MLP neurons of a small language model. Each row is named by its layer, matrix (down: output weights) and neuron, and shows model dimensions 320-447. Each number is 500 + 25 x the weight over its row's rms, rounded and kept within 0 to 999. Numbers have three digits each.
Before each neuron's rows, "raises" lists the tokens whose logits its output raises most directly, leaving later layers aside.

raises: " guitar", "ally", "al,", "arian", "als"
L6.down2472:493495501491503532511522502496493458502546491493547489533525490492485489499488485471501501487528519511479490494466510513517536523477496491509463476509467515486466514526474480507523505502535562490486477527485537484512463471492525475473510492492473506522489494505468447500490553478498507523518492492458502524527514461460503515454515499484490512477500541456518501528517520512480487478478

raises: "===D", "-de", "-d", "-b", "-p"
L6.down2967:502483493494457461449476495463508488498496462472484477450460536510482515454536477515479497473504494500518449464530519500509485511486511507516467490482475522474492498532463511514511496539511499530455476498500491494472507544445525501505476493478465532502475512475489513486470528496516485510529525509491488525535489497518504487478484508498516439463494523522523488552483520442458481546525

raises: "are,", "i", "i)", "ati", "ie"
L6.down1526:531528482500531493491519489528523459491504525497507532475528489547518529499461508534504509504559497509462530481480487507511516551512482508494469512475461487527480520502525499523531462481526477514522533468465533454531455493491454515504502473491480499487500499516527476510501497501543535519529505532504481521484500513522505531507480481507462510503528498491492518497506460467465482541449

raises: " death", " death.", " life", " retirement", " life."
L6.down2590:535499445514522496505514507477537481517485506467485511467505533520507488464507501511518496566488500489488484552495500492519508493489502504501476482550517470493490467512519474439500469514484493480513527552461482490454497465512498494470490526515518494526482490548537470555514523485462518509500495520496466504498452503511525501541448485548455492515513501505489490499495485509446532567504

raises: " are", " both", " were", " offer", " meet"
L6.down1248:479494493520498540496514485498481527476473466483449508462507483536484526479525504494481476530515487485502490497525445537519501509483474502564496505521497520511484532483456481473470520445490494556493509535485495548525504515505443551498512476577464512494468494504496488491510535526481510536486513509495514462507499463547514485465507490485478490499521496493484546478496489480436510515518

raises: " →", " ordered", "gram", " effort", " Brooklyn"
L6.down1024:506501495514503498504469483529509491577507517514509454490449479515474478519476487499483485446500512443501535493515495477473524481493441482478488486471498474484489494492532520480497510526479506519515509475507491517505561473521475471494522488510496540513512514493536487511499481485508442511525478499517544508506521545534518498517517515485493461499491478509541470516505498510527438500511

raises: "ation,", "ation", "ations", "ation.", "ations:"
L6.down2635:440557518475481511492500476523488503481492556505549506473509525530497511530486510482472484536508510506571494475514492499474506491528478521482501497501455515442507491531479520489507486473492486480521504482506519514472483509495541494480491518502487505491479510486565462477534486494504528487523527539497525461462540484490477526501545526523494498480520530497474519464461517517497525500468

raises: " worship", " security", " defense", " secur", " recover"
L6.down1939:533504493535482527488548502434517485514485472533501492506495461514513489486520521504516510491486499516503536522499480512477463467486510501496489469535484496509507506501501480529499460463506505502487506548520489493476536550508485440474503494521521529525497483453470473439509494545494488488502511464522491484485490533479528495496508497525556523449553512449519527487496498522478503478512

raises: " the", " his", " this", " its", " their"
L6.down2086:505497500459531501510476453474545521495557524502498500501531514491493485505511520491498522478492513472526479525511497529530484472495507485467517521479462496511501513558546493528465533515514527451476499527510508543473486472509517477502535485486488498480497511479484536518493501528527492481461490532513519509532483545554520506487504489572525498482439485442500527483484516493491461522536

raises: "000", "99", "20", "90", "19"
L6.down629:543507458461505470475497532431522524487496507472506495533494506526493489494490506521503537483494524478562463474522500487497502541511491475461534475490455545496502452527495497517505461461509467521489523532493505468509508449488503480519490498476477470524517483485519511526453494491498505451499480517470504492478467525516473506504490491483480487500503513481553500483456534470533478453486

raises: " death", " father", " mother", " death.", " health"
L6.down701:552507493476496485516517502536490509490483517472483497510476529524506468522454540496541481506541509479491488539499515477511495522499503536552504536527501486497492448501498502468428502531499458485496503566495482502546496478449539517520546447513532519538500503506494526501455533522502453507522496504488506499530477500495531501507518474540505482547530461547505488497493466476464531527480

raises: "ly", " to", " enough", " and", "ly,"
L6.down1167:519486561494477516530500540504524533498492496447512460533513430528497507515522495544477485490481472517483500461493465504455508536516454498517457493513486512452483516495517500513517556513523491496503482528541490522505507446486467501481499522530452530505532484536505493534525492519473539456504493520516512464476489525537520519532500473486471503505459488517484470503537483473483538518558

raises: " its", " the", " those", " of", " their"
L6.down2121:514483502450527522506497517486532530505508515538465458500478514520561512476502506517503489457458470461488516474531490472545453510495508520527524501494474490493483505545503490521469516528546501475513495552502517477495485499468530477493485477460463506506495532494488511499526493478500517527492476512512545508495490443526500482528468507526520481490508475469502538497526468467481499517538

raises: " across", " time", " GK", " throughout", " all"
L6.down1429:500527471502524521535497509486537493445478521457495499469492490527489491496485476524448515508505537518539521463493497488530487480502483501527505507527490489526507481490484503510466525477503447521525534500498472541486490491505455510506523507448494499509499496490489524486459445481517492488505545521492472535542490511499452496482514522524501503515475521441487538488531494489450502530541

raises: " all", " both", " Both", " are", " numbers"
L6.down464:473544534439477483507491481535500516490482448508487576444464483525530458499484507510492513531527506532501513507484482507531489512487476498507477533468493512508467482490500485532508427479465516514534499519509517490504510510488486517513523507509475533504470463518508512498518513496515482530483494526464518499493485480481533503498486512483453511463521483498435520511526518500494482480530

raises: " process", " period", " system", " series", "kin"
L6.down639:499471486515490563512516527493493530453521480478530465498477519454454513518515519480517429506500513541476508493516491527502497517516483465526493488525489541540458528476484501521534517479546516462435508518518485506479500501525485521538486497498504493483488532507502480476496461539478489508483476536526498485508514468554482501512497508490507481501462532455532488530503527532505482490530

raises: "\",", "s.\"", " \"T", "\".", " \"P"
L6.down622:507519533498521513539484453484537495514512532470524524469518532480519494530490525518527504504497553528541476508494451524498467519511502472515493511534470471482477508486510492527534489520527473500480522518476503519480507503455532502481503524520486515530505530432521497497488490533517467482514467550503482468488464536492533503491486524519499505531492483544464544500467477475490482471515